config.yaml
num_key_value_heads: 6
positions: "rope"
bias: "all"
batch_tokens: 32768
MLP neurons of a small language model. Each row is named by its layer, matrix (up: input weights) and neuron, and shows model dimensions 32-95. Each number is 128 + 24 x the weight over its row's rms, rounded and kept within 0 to 255.
After each neuron's rows, "fires on" lists the tokens most often at its 100 highest values on Wikipedia text that the model never trained on.

L3.up91 [115 144 118 140  80 119 149 105 142 128 139 127 120 141 177 153 125 124 139 149 139 144 126  84 106  94 130 138 100 104 107 183 128 133 112 132 108 125 133 119 155 114 118 140 131 129 119 122 145 102  78  97 118 133 142 139 132 155 131 145 146 131 138 127]
fires on: "-", " st", ":", "st", " de"

L3.up595 [159 141 133 124  80 181 137 130  85 152 134 138 171 164 148  86 118 131 150 115 116 113 125 134  97  89  77 141 120 170  84 132 102  87 141 121 136  68 110 100 119 148 168 184 101 128 132 106 139 115 146 124 124 132 101 141 138 124 150 133 156 109 152 126]
fires on: "ed", ";", "ci", " The", "ll", "age"

L4.up389 [130 160 113 107  88 152 124 140 127 127 152 115 107 137 114 144 128 110 159 119 128 116 131 132 116 164 122 101 127 163 127 157 126 146 110 151 123 125 103 139  71 122 124 161 151 155 109 105 114 185 149 119  94 137 127 100 122  95 115 134 126  92  85 142]
fires on: "er", "b", "gh", "vi", "te"

L4.up11 [115 150 132 188 129 135 142  86 112 133 115 113 105 144 125 139 106  95  92 140 135 141 149 112 137 180 140 155 150 118 179 124 181 140 115 115 118 100 131 161  89 102 145 170 132  99 144 123 105 112 108 130 136 107 108  82 142 138 128 134 114 132  89 153]
fires on: "ce", "te", "ur", "par", "s", "ure"

L4.up752 [144 192 118 114 145 108 117 118 139 140 158  99 108 166  98 188 131 129 138  92 192 156 143 112 128 153 139 127 133 131 143 126 205 100 123 133 147 131 102 126  75 112 133 119 142  83 120 137 145 112  75 157 116 140 167 158 111 132 145 139 118  95 126 139]
fires on: " Un", " event", " O", " Ma", " N", " C"

L3.up718 [131 132 116 147 102 119 142  99  97 128 179 153 129  91 120 131 129 148 141  96 126 108 122 131 123  66  90 117 115 132 130 138 108 133 124 109 119 120 122 151 142 209 102 146 178 117 113  57 144 134 144 104 141 149 106 135 143 182 130 102 144 154 135 131]
fires on: "it", ".", "z", "a", "ach"

L4.up77 [162 114 130 147 120 168 157  91 147 144 120 110 105 124 114 115 121 139 137 139 149 146 122 108 153 152 134 106 148  98 153 162 133 155  94 171 113 150 126 114 143 109 143 158 123 126 136 110 149 143 162 164 112 161 120 100 129 135 100 128 148 104 124 123]
fires on: "e", "ed", "ter", "fe", "od", "te"

L3.up336 [141 156  86 115 105 110 129 150 117  96 141 114 126 125 166  64 112 155  84 120 148 119 106  78  87 137 166 144 144 131  91 143 124 147  90 144 154 133 143 147 123 156 143 122 112 135 167 106 140 161 114 113 157 133 199 138 106 136 141 114 126 109 110 136]
fires on: "d", "it", " un", "ut", "–0"

L3.up736 [151 126 108 152 153 156 135 123 129  66 143 116 118 132  62 136 105 104 189 128 183 164 146 146  80 172 171 115 115 126 160 128 175 104 145 115 131 138 154 129 142 130 164 151  94 108 132 126 138 114  70 129 160 155 148 186 131 121  96 140 118 129  80 119]
fires on: " un", "s", " Un"

L4.up196 [125  91 118 129 118 124 129 121 159 134 170 101 177 144 156 203 146 147 104 144  98  79 142 124 117 152 110 160 140  94 142 118 122 136 106 131 109 102  84  99 124 152 159 116 118  98  95 113 165 134 128 162 103 160 152 106 107 121  90 130 116  77 132 144]
fires on: "ef", "k", " would", "e", "ni", "b"

L3.up516 [143 145 107 124 132  99 121 138 114 149 141 118 147 105 163 141  83 117 125 133 128 124 136 143 126 127  80 136 133 149 135 154 155 111 126 161 134 126 118 111 128 119 133 139  80 135 144 137 125 142 115 108 101 118 190 151 119 172  94 121 140 101 111 118]
fires on: " b", " sp", "b"

L4.up3 [158 159 111 129 119 170 150 153 128 140 141 131 142 108  98  96 100 134 120 131 183 157 175 111 137 140 123 132  99 108 151 140 108 100 140 139 138 108 131 118  98 160 151  92 168 112 156  94 116 162  73 140 152 127 104 190  98 188 144 148 142 128 203 112]
fires on: "s", "I"

L3.up738 [139 148 102 135  90 152 161 118  88 153 135  91 112 112 147 125 116 115 155 118 148 189 104 121 100 115 117 159 122 106 140 134  84 148 103 112 148 154 159 129  78 161 153 125 156 129 103 101 134 136 128 128 143 132 136 111 119 180 125 117 166 144 125 122]
fires on: "s", " such", "ate", "ri", "ten"

L4.up289 [169 134 105 120 132  89 157 137 126 148  92 148 144  81 123 134 154 136 108 180 150 109  95 139 130 134 109  66 108 162 158 142 153 117 148 164 134 141  91  88 120 140 120 137 110 146 129 129 183  93  80 138 124 144 145 147 172 139 118 133 100 107 140 148]
fires on: "old", "c", "co", "el", "li"

L3.up424 [145 121  85 132 121 126 136 138  97  56 109 110 113 125 140 140 112 117 110 129 143 144 139 106 118 121 158 118 113 103 144 129 133 119 111 140 118 150 121 124 109 135 119 158 137 127 142 127 156 109 120 126 148 156 124 137 137 140 144 121 153 114  94 124]
fires on: "ur", "us", "ut", "it", "pe"

L3.up550 [115 124 144 158 131 129 121  72 124 147 141 154 148 156 157 143 167 136 175 133 184 111 153 139 132 146 114 145 120 133 135 126 116 151 119 132 123 113 127 126 161 137 102  89  88 114 136 121 166 114 156 124 116 153 106 131 153  87 104 107 147 117  88  73]
fires on: "h", "gh", "den", "ley", "th", "ho"

L4.up678 [146 169 113 117  87  73 132  97 145 101 160 138 151 227 167 124 157 140 124 135 154 140 129 163  87 102 103 138 134 159 144 128 130 121 114 146 148 134 138 102 123 146 165 130 142  89 125 139 152 142 142 116 131 107 133 162 136 106 106 115 137 142  66  66]
fires on: "H", "min", " Ch", "R", "L"

L4.up526 [129 151 131 159  99 162 145 130 142 164  94  89 161  93 151  99 110 121 120 132 217 208 188 164  95 119 126 138 111 116 100 146 165 132 125 130 154 106 112 108 102 107 155 150 140  92 127 129 119 174  82 122 162 154 174 155 127  65 116 117 115 107 138 142]
fires on: "ed", "ated", "s", "ted", "ations", "a"

L3.up361 [131 179 163 156  74 168 128 143 131 127 188 124 124 130 146 115 125 147 136 125 159 111 119 154 101 147 110  91 140 130 150 169 129  77 141 128 116 107 164 108 103 130 100 156 133 146 133 123 151 111 104  99 115  94 147 116 138 108 115 157 112 118 131 114]
fires on: "f", " of", " to", " more", " that", " from"

L3.up468 [174  96 138 116 114 119 147 101 140 125 152  92 187 139 129 114 119  72 130 136 182 131 117 109 118 145 135 140 147 119 135 171 140 135  78 133 115 106 133  98  92 124 175 130 103 144 109 139 133 139 121  98 153 148 131 131 131 180 113 138 140 153 120 134]
fires on: " mi", " in", " or", " as", " win", " Mi"

L4.up358 [120 124 160 139  69 168 129 146 150 100 111 121 129 122 145 150 155 129 108 148 178 114 141 124 111 187 136 139 105 158 164 111 130 115 110 133  96 112 162 133 101 153 146 123 127 139 162  99 122 105 108 146  87  81  80 154 162 110 130 135  97 114 135 130]
fires on: "n", "o", " would", " Wa", " can", " bo"

L4.up190 [110  89 112 144  81 168 163 154  96 131 184 115 150 101 119 150 149 136 179 165 134 155 157 148  77 111 143 101  96 105 135 143 123 123 116 148 117 107 134 136  91 117 139 124 164 121 161 127 150  86 100 125 151 153 114 139 109  89 125 112 144  82  99 109]
fires on: "s", "er", "e", "at", "va", "es"

L3.up120 [126 162 119 114 123 122 173 133 112 116 169 100 100 129 143 134  72 163 121 133 128 167 107 107  97 145 141 118 114 125 168 154 162 132 116 137 143 164  71  96 132 132 123 127 110 134 155  99 154 134 111 136 126 113 130 125 108 156 164  88 129 120  99 132]
fires on: "e", " su", "air", "ar", "ant"

L4.up323 [ 96 168  91 120 110 167 145 109  74  91 143 114 122 127 129 122 139 117 135 134 130 118 117 125 129 118 128 138  92 142 126 145 129 140 111 118 111 146  83 172  80 130 141 144 138  87  93 118 142  83 124 147  80 159 125 133 199 146 106 106 112 152 119 113]
fires on: "n", "g", "an", "w"

L3.up234 [113 113 103 109 120 150 164 141 105 126 126  62 122 103 133 147 129  86 135 154 104 105 118 136 152 143 162 151 123 103 154 128 141 140  81 172  98 109 126 168 110 166 168 103 124 113  96 107 156 114  88 166 132 177 149 132 161 167 145  90 145 144 127 119]
fires on: "st", "th", "al", "be", "sh", "k"

L3.up31 [126 122 118 123 125 138 130  91 115  85 157 140 112 105 129 136 107  96 117 146 180 134 133 131 124 122  93 113  87 130 159 158 126  62 133 153 129 113 127 132 132 143 140  87 133 130  89  90 151 125 129 105  96 121 131 155 123 160 138 108 130 188 146 119]
fires on: " ex", " continu", "gin", "ct", " March"

L4.up630 [111 128 145 136 129 150 167 104 112 159 110  96 149 141  87 126 109 111 126 127 157 153  98  73 154 181 124 119 149 162 161 126 133 112  64 123 143 110 148 113 128 130 155 154  90 135 135 119  95 130  97  99 130 151 100 106 129 125 132 113 104 143 135 123]
fires on: "ce", "hi", "ta", "com", "tor"

L3.up480 [100 120 121 161 159  99 123 105  94 189 126 118 123 145 100 131 102  97 153 133 164 184 146 116 141 107 148 172 134 120 152 124 147 157  80 160  80 120 124  87 127 129  81 128 117 126 114  96 137 105 156 141 117 146 140 132 109  86 114  85 137 114 113 130]
fires on: "C", "ur", "ir", "ang", "at"

L3.up202 [159 142  58 145 140 144 163 121 179 119 130 139 154 112 146 139 122 104 174 159 125  72 130 154 162 142 118 130 145  91 147 130 134 110  91 132  97  92 147 151 129 115 120 165 121  91 145 118 140 134 123 124 158 156 149 165 106  98  80 127 130  92 127 110]
fires on: "te", "e", " Go", ",", "me", "ant"

L3.up165 [125 148 127 138  66 174 147 103  82 167 162  90 126 107 152 135 107 140 125 107 119 123 132 117 123 161 135 140  53 119 149 133 113 109 107 118 136 142 133 128  79 136 135 144 105 175 128 103 108 127 117 156 157 131 132 127 126 129 100 151 162 137 149 114]
fires on: " of", "s", "vol", "==", " was", " is"

L4.up541 [135 163 159 135 178 111 129 106 109 104 165 156  88 164 161 146 110 138 120 179 140 126 168 137 105 108 164 150 130 133 105 132 158 139 144 141  83 107 126 121 139 146 155 129 114 119 122 108 126 135  98  95 150 110 115 128 148  94 157  97  56  95 134 133]
fires on: "ent", "'", "ur", "T", "va", "our"

L3.up272 [153  99 103 114 122 141 150 149  89 155 130 135 122 130 145 110 115 116 149 144 117 101 135  92 151 103 112 135 122 110 106 198  89  93 116 151 157 125 146 139 133 138 180 180 117  98 119 105 171 126  97 123 142 113 150 132  95 154  97 119 102 132 104 128]
fires on: "st", " st", "form", " only", " appear"

L4.up220 [121 191 127  84 114 104 119 138 127 142 135 130 152 128 190 125 191 135 113 185 147 145 104 119 124 129 125 107 122  97  96 123 106  97 130 152 126 144  52  85 155 135 140 130 118 104 120 130  90  89 129 135 140  99 114 116 127 131  94 121 105  99  60 110]
fires on: "n", "o", "ro", "al", "."

L4.up147 [144 112 113 124 102  91  98 127 123 144 119 134 147 111 126  98 128 138 136 165 146 125 155 113 120 154 138  81 121 124 153 113 104  74 133 154 107 124  94 133 138 124  80 191 132 135 125 108 110  84 108 147 135  97 110 140 108 151  87 133 126 111 143  87]
fires on: ".", "ing", "al", "port", "ull", " Me"

L4.up318 [116  73 145 126 174 134 113  99 109 138 123 113 157 138 122 122 125 154 146 178 103 111 119  64 123 169 113 112 146 135 182 140 104 121 124 143 129 111 131 125 131 151 111 139  83 118 140 124 124 134 141 142 135 140 131 124 151 148 124 126 118 166 148 138]
fires on: "u", "l", "c", "ol", "port", "vi"

L3.up717 [160 122 148 139 115 154 136 108 121 124  96  85 143 120  98 113 116 100 126 130 173 128 126 153 148 110 114 116 113 121 183 159 169 141 108 137 101 138 154  84 136 160 118 143 148 100 127 104 109 129 113  95  95 101 130 124 114 143 119 142 144 141 130 138]
fires on: "age", "ro", "ice", "tra"

L4.up521 [117 126 154 103 164 100 149 141  90 142 131  70 143 109 115 147  93 134 126 140 169 123  97 134 143 145 116  73 136 133 165 162 126 133 116 136 146 133 113 145 134 132 104 148 133 137 144  83 109 111 158 111 138 164 119 195 176 135 143 116 131 112 124 114]
fires on: "hi", "ill", "'", "com", "o", "old"

L3.up219 [155 118 164 152 141 158 192 122 160  98 137 109 139 109 139 164 125 102 117 156 114 165 167 114  93 119  97 100 101 135 132 132 137  73  90 128 100 110 138 130 160 115 160 124 168  82 124 118 160 144 135 112 152 152 118 105 150 113 119 124 137 115 119 127]
fires on: "ad", "dy", " is", "d", "an"

L4.up384 [101 147  98 128  87 125 146  73 152 140 153 169  94 105 111 113 103 129 126 124 145 176 132 124 163 140 117 101 154 105 131 141 141 113 133 112 131  71 138 142  83 122 139 148 147 120  84 133 119 153 137 118 136 153 144 156 127 136 165 131 134 132 135 110]
fires on: "us", "gin", "ring", "it", "ct", "ing"

L3.up43 [106 157 109 150 107 111 107 163  73 123 104 144 127 102 140 126 169 127 147 152 158 159 138 154  95 136 157 146  92 143 160 173 123 110 111 138 126 155 122 112 130 111 171 169 148 145 144 121 164 123 125 131 142 120 115 156 152 129 141 128 149 110  99  96]
fires on: "e", "ra", " 1", " one", "ha", "er"

L4.up209 [ 92 145  91 180 128 147 147  94 129 187 174  89 130 140 104 119 172 125 153 115 143 127 162 123 141 120 108 154 107 100 149 112 115  99 144 133  96 101 100 151 152 128 123 148 134 148 125  93 153 105 118 158 113 161 140 128 114 137 103 132  91 153 160 102]
fires on: ".", "ction", "ard", "all", ")."

L3.up612 [161 135 113 113 103 134 156 127 133 154 103  91 134 138 132 181 171 115 162 137 131 105 128 125 121 149 139 141 128 162 122 140  95 112 142 154 139 132  94 119  83 124 118 162 123 123  93  81 168 138  89 149 162 138 126 135 100 128 139 104 138 137 100 141]
fires on: "co", "gre", "e", " lo", "ni", "fer"

L3.up53 [152  98 129 143  68 105 161 102 130 155 153 103 148 108 143 142 138  50 161 141 142 165  88  99 116 134 114 133 156 192 116 106 114 155 136 139 115 132 123 122 143 112  59 159 133 130  95  96 128 116 128 111 187  90 118 127 153 126 105  94 160 125 120 126]
fires on: " all", "ar", "\n", "ll", "ff", " one"

L4.up46 [108 150 137 110 143 135 143 121 123 156 100 152 139 157 125 107 142 146 189 136 126 103 132 138 122 151 117 152  92 109 125 127 133 132  97 152  67  92  91 121  97 149 107 106 117  99 152 116 109 131 106 122 191 136 102 113 113  92 152 129  98 157 142 125]
fires on: " |", "ed", "d", "il"

L4.up329 [134 140 129 172 120 145 166 118 104 154 151 155 147 147 129  76  83 141 153 117 171 113 180 120  83 128 101 120 134 132 148 143 129 103  81 132 120  86 168 160 131 130 141  89 175 141 137 140 141 113 122 123 166 138 106 115 112 113 103 104  96 159 125 122]
fires on: "on", "age", "ch", "ver", "ity"

L4.up364 [140 163 113 119 119 139 111 107  73 175 139  95 153 153 153 133 120 146 138 125 152 164 153 135 116 138 177  89 153 155  87 141 142 121 132 116 128 104 158 106  91 119 103 173 126 137 122 132 101 124 116 145 117 142 100 146 133 110 131 115 140 124 150 119]
fires on: "c", "'", "n", " de", "C"

L3.up326 [133 141 124 149 145 106 178 133 152 119 143 151 133 125 109 108 122 119  95 170 153 160 134 123 113 117 104 150 106 106 136 121 136 107 137 114 101 141 131 125 133 111 112 139 131 134 137 102 169 126 127 135 121 160 169 159 145  93  89 107 103  95 127 116]
fires on: "ur", "et", "ion", " Club", "up", "ck"

L3.up496 [141 161 156 160  87 129 115 124 130 122 150 143 140 127 131 152 156 130 145 174 122 118 153 138 122 117 154 132 140 131 160 194 172  95 115 133 155  97 121 134 153 132 132 166  57 161 101 146 135 139 113 157 135 117 133 108 134 150  77 140 129 117 101 134]
fires on: "%", "ce", " more", "ci", "b"

L3.up714 [166 143 144 124 124 116 152 175 108 134 114 117 155 156 171 153  87 129 102 122 134 125 138  98 100 112 136 107 110 110 142 117 105 125 107 136 124 181 132 144 136 135 145 134 120 178 127 122 173 129  62 149 132 106 125 156 143 125  94 155 146  53 113 112]
fires on: "ic", "r", "iv", " and", "op"

L4.up641 [ 95 118 133 137 116 114 208 131  92 137 104  80 103 135 145  97 158 135 106 151 144 159 118 132 100 109 102 138  98 138 102 104 129 136 129 139  89 127 120 116 102 161 154  97 141 160 151 142 130 128 146 145 108 115 115 145 142 114 100 147 170 117  81 109]
fires on: " |", "'", " on", "ian", "18", " with"

L4.up552 [126 153 115 157 149 158 151 145 130  95 116 104 128 135  85  99  88 118 182 152 145 130 133 163 104 137 143  97 136 168 165 134 141 113 102 130 132 136 133 170 109 139 142 103 130 183 128 127 143 125 122 113 131 165 160 132 135 159 105 119 119 123  91 140]
fires on: "s", " not", " p", "d", " had"

L4.up425 [128 132 146 169 128 129 117  90 124 106 143 139 152 158 120 156 183 170 157  98 185 147  86  83 120 112  87 110 146 152 123 148 141 118 137 121 151 112 172 147 111 122  89 158 149 104 103 142 150 138  96 139 134 103 118 121 160 105 126 119 150 120 114 133]
fires on: "in", "it", "gen", "wi", "ci", ":"

L3.up484 [124 156 130 129 134 132 129 107 137 110 175 100 154 168  98 104 141  96 153 128 158 101 175 111 157 108 126 134 173 137 136 124 120 175 132 146 160 120 116 132 157 117 187 174 154 139 127  93 159  83 147  88 115 137 139 148 110 124 101 122 124 113 144 132]
fires on: "fe", " won", "round", " me", "en"

L3.up542 [101 108 111 120  87 138 150  76 115 143 138 117 126 154 148 119 117 132 165 114 109 136 217 140  66 121 162 160  80 128 112 131 170 126 113 147 134 122 131  63 130 156 137 122 112 127 138 102 138 170 127 164 110 120 115 122 125 177 119 100 155 140 160 144]
fires on: "z", "ron", "le", "s", "per", " imp"

L4.up153 [ 94 132 128 156 112 156 158 135 121 138 126  72  80 119 113 143 136 123 100 147 123 133 166 116  93 102 110 142 101 163 167  96 160 130 115 134  94 165  86 136  99 142 122 138 110 124 118  81 107 140 155 174 113 168 136 107 161 128 129 142 116 150  85 129]
fires on: "ence", "ce", "te", "les", "ment", "ade"

L3.up323 [134 158 150 116  89 113 152 112 106 145  99 136 151 143 164 131 119 113 133 116 157 147 122 144 133 113 172 116 129 154 121 122 154 112 127 115  81 122 120 144 115 158  97 125 113  97 183 134 128 165 152 185 182 148 119 141 133 126 118 140 133 132 106 102]
fires on: " of", " the", "out", " is", " from", ":"

L4.up297 [191 149 116 143 147 123 179 120 165 142 157 151 176 149 141 151 140 139 148 133  83 120 127 133 124 121 133 144 125 143 158 125 144 118 125 119  71 133 143  96 113 128 139 102 103 159 130 141 163 138  86 104 109 135 138 146 151 117  89 131  79 124 139 154]
fires on: "ad", "′", "est", "er", "ain"

L4.up130 [116 123 136 135 135 147 118 123 157 139 124  97  89 116 155 153 139 115 159 161 133 125 130 132 100 131 104 123 154 130 116 147 159 129 103 145  97 122 152 126 114 127 147 139 147 124 144 121 147 142  99 138  85 158 177 130 144 117 140 133 115 107 114 151]
fires on: "ing", "ry", "ise", "ten"

L4.up726 [120 128 129 129  96 176 146 108 133 132 122 110 169 172  87 109 167 112  89 117 140 148 135 121  90 137 134 133 121 141 208 121 149 122 150 121 149 150 155 138  71 104 118 159 106  81 127 110 130 118  64 146 134 168 144 170 106 125 101  96 158 137 135 118]
fires on: "s", "ate", "cu", "gi"

L3.up397 [135 144  77 121 116 158 107 109 113 129 130 150 144 110 100  91 127  95 183 184 114 147 155 127  93 141 141 127  82 107 171 184 122 138 169 157 137  86 127  98 138 127 137 158 106 135 118  52 123 143 117 127 142 180 138 123 123  86 144  79 104 145 114 106]
fires on: "f", "se", " United", "vi", "ol", "ab"

L3.up398 [157 106 124 125  85 126 142 136 153 125 115 110 133 118 125 127  91 137 125 150 126 113 162 121 127 114 123  98 125 111 113 140 100 152 118 181 124 111  94 123 125 127 117 135 105 110 115 123 118 132  95 177 167 140 145 142 118 140  78 134 133  86 135 124]
fires on: " as", " de", "ter", "de", "ce"

L4.up587 [130  98 135 129 132 106 166 131 146 114 134 194 112 116  93 133 125 116 119 105 173 119 164 113 120 129 183  94 127 123 143 122 117 127 167 101 118  86  84 142 125 100  91 132 121 134 127 153 166 123 126 118 142 101 196 165 163 125  74 108 117 121 108  97]
fires on: "et", "tern", "st", "a", "ad", "ate"

L3.up576 [128 113 108 136  86 141 147 142 129 151 127 103 127 125 131 139 123 122 129 146 170 138 114 138 131 100 135 140  97 150 137 159 123  88  91 132 138 106 171  83 153 157 135 124 118  74 150 107 161 106 152  73 154  88 129 112 107 120 101 128 118 118 133 114]
fires on: " It", " it", "ve", "et", "t", "cu"

L3.up426 [145 115 116 173 114 127 116  89 116  88 122  65 127 119 130  99  95 125 118 135 145 151  81 103 132 138 114 121  99 104 136 164 103  82 103 133 129 129 147 105 164 136 121 127 133 152 179 150 123 130 145 160 121 125  90 109 171 114 132 147 162 105  85 102]
fires on: "i", "in", "r", "y", "p"

L3.up744 [135 117 119 117 157 134 107 132 113 155 128 100 121 123 116 152 148 153 125 155 108 130  96  84 140 172 110  59 140 130 165 120 139 119 103 145  97 123 125  97  94 174 142 135 127 111 146 132 121 124 124 116  87 169 183 130 118 108  99 167 136 148 137 101]
fires on: "ce", "e", "l", "ta", "wa", "ong"

L4.up677 [146 127 134 111 106 132 155 112 117 151 166 135 111 153 120 141 134 152 124 154 125 105 139 104 121 105 140 138  95 101 153 146 129  88  61 128 152 152 167 131 115 178 119 149 134 101 108 105 148 131 160 119 143 107 129 143 155 139 107 100 145 155 120 101]
fires on: "le", "lo", "ron", "ard"

L3.up305 [151 184 102 152 124 190 115 100 110 162 155 102 132 118 115 112 125 151 105 115 145 139 117 140 125  98 140  96 121 134 146 169 155 129 124 140 124 128 153  60  52 148 139 126 137 121 115 107 131 108 133 123  97 115 149 124 105 123 105 144 119 134 104 148]
fires on: ",", "er", "ed", "),", "le"

L3.up267 [ 78 145 127 138 126 112 106 135 121  96 139 112 129 143 151 120 147 162 106 117 141  98 138 101 118 117 152 119 107 129 151 128 119  82  95 150 131 116 149 125 129 151 157 135 118 138 163 150 132  85 105 131 121 141 174 123 129 129  91 153 159 106 133 134]
fires on: "r", "l", "p", "on", "b", "m"

L3.up11 [107  98 154 106 127 126 133  98 137  97 104 103 185 171 131 155 130 101 136 117 133 126 149 128 101 142 131 114 168 146 154 133 152  93  65 128 122 130  73 132 138 133 135 131 170 124  65 113 186 111 164 160 124 136 147 135 144 150 188 145 130 110 102 125]
fires on: "I", " I", "a", "ra", "D", " la"

L3.up141 [106 125 119 156 111 150 149 120 128 156 122 137 141 168  95 137 120 158 158 123 121 172 169 120 138 112  88 112 121 114 168  90 130 107  92 106 102  81  94 136  80 119 154 169 122 101 121 121 163 116 115 107 178 121 140 147 131 123 128 123 134 111 108 117]
fires on: " also", "equ", "iv", "ab", "U", "x"

L4.up150 [141 148  95 100 112  96 113 144 153 100 138 134 116 178 105 117 119 133 124 113 158 173 109  96 112 114 157 101 156 181 139 116 121 116  96 109 142 142  91 118 145 112 144 151 111 115 121 128 155 126 137 133 165 124 178 137 141 119 158  99  90 142 143 141]
fires on: "hi", "ri", "R", "do", "U", "O"

L3.up693 [141 114 127 146 114 187 152  94 117 129  95 125 135 117 121 172 111 125 128 119 143 110 124 127  97 135  96 107 154 120 148 167 174 135 141 147 125 119 167 108  79 153 144 148 125 108 151 104 163 161  51 120 131 135 121 129 119 122 150 149 146  61 133 128]
fires on: " As", "s", "ist", "al", "is", "th"

L4.up388 [121  93 118 124  93 127 122 102 159 126 160  91 134 122 132 164 136 104  95 150 198 145 107 139 147 139 140  89 113  94 152 143 169 121  99 146 104 105 109 121 110 134 117 127 160 125 150 104 165 159 125 171  79 119 138 177 119  77 151 154 140 134 134 104]
fires on: "in", "ing", " follow", "e", "r"

L4.up498 [117 142  97 154 121 151 109 102 120 121 170 137 142 155  94 154  98 156 157 155 109  95 136 100  93 113 131 148 142 106 106 183 161 140 138 128 102 148 145 143 158 111 128 144 106 150 171 107 168 135 131  99 130 156 134 168 113 119 148 110  98 134 109 110]
fires on: "w", "b", "f", "B"

L4.up233 [177 122 101 179 100 168 146 106 105 157 170  96 139 120 144 168  99 128 142 139 113 144 151 142  99 113  89 138 111 123 118 132 101 130 128 128  82 130 129 167 157 157 183 133 117 118 119 124 109 103 118 170 113 126 109 164 152 152 128 104 126 148 145 108]
fires on: "n", "z", "rd", "th", "w", "ll"

L3.up208 [102 137  89 120  76 173 133 150  97 128 119 124 165 182 143 141 108 158 119 130 133 169 131 122 138 152 102  88  98 166 154 151 123  83  95 130  78 108 125 137 107 159 140 166 174 107 149  87 144 131 154 143 148 139 133 160 141 178 101 108 129 123 147 112]
fires on: ":", " ch", " is", " a", " m", " gr"

L3.up274 [164 159 136 142 140  95 124  90 102 116 108 165 103 118 154 144 100 155 125 127 131 194 157 148 121 131 165 150 151  95 133 146 144 137 105 148  83  94 106 109 131 183 138 128 104 129 132 118 126 167 116 150 146 156 105 133 158  91 102 125 109 119 134 126]
fires on: "at", "x", "ur", "ter", "in"

L3.up537 [138 139 126 147 161 147 123 144 145 135 188 100 123 105 154 151 111  91 151 145 114  97 119 147 130 127  94  98 123 119 145 156 131 130 124 156 113 165 137 123 126 112 145 144 178 124 168 108 138 120 163 105 106 136 161 136 149 105  96 133 106 102 108  54]
fires on: "ing", " to", "ut", "led", "ed", "ve"

L4.up720 [108  99 102 111 124 136 108 110  96 126 181 167 153 183 155  77 116 125  93 152 153 129 163 127 125 119 154 128 125 149 109 133 140 120 108 126 124 124  97 103 135 145 142 144  82 151 105 130 155 152 125 105 134 164 130 161 138 106 147 104  83 106 105  74]
fires on: "S", "C", "T", "I"

L4.up491 [142 132 128 102  92 144 144 113 113  92 129 116 120 161 110 155 144 130 113 167 205  84 138 113 114 134 148 139 121  92 119 140 106  99 108 180 127 126  83 119 128 146  88 121 151 139 118  88 130 108 151 138 179 147  94 168 159 134 113 135 154 150 127 140]
fires on: "-", "ro", " |", "17", "z", "no"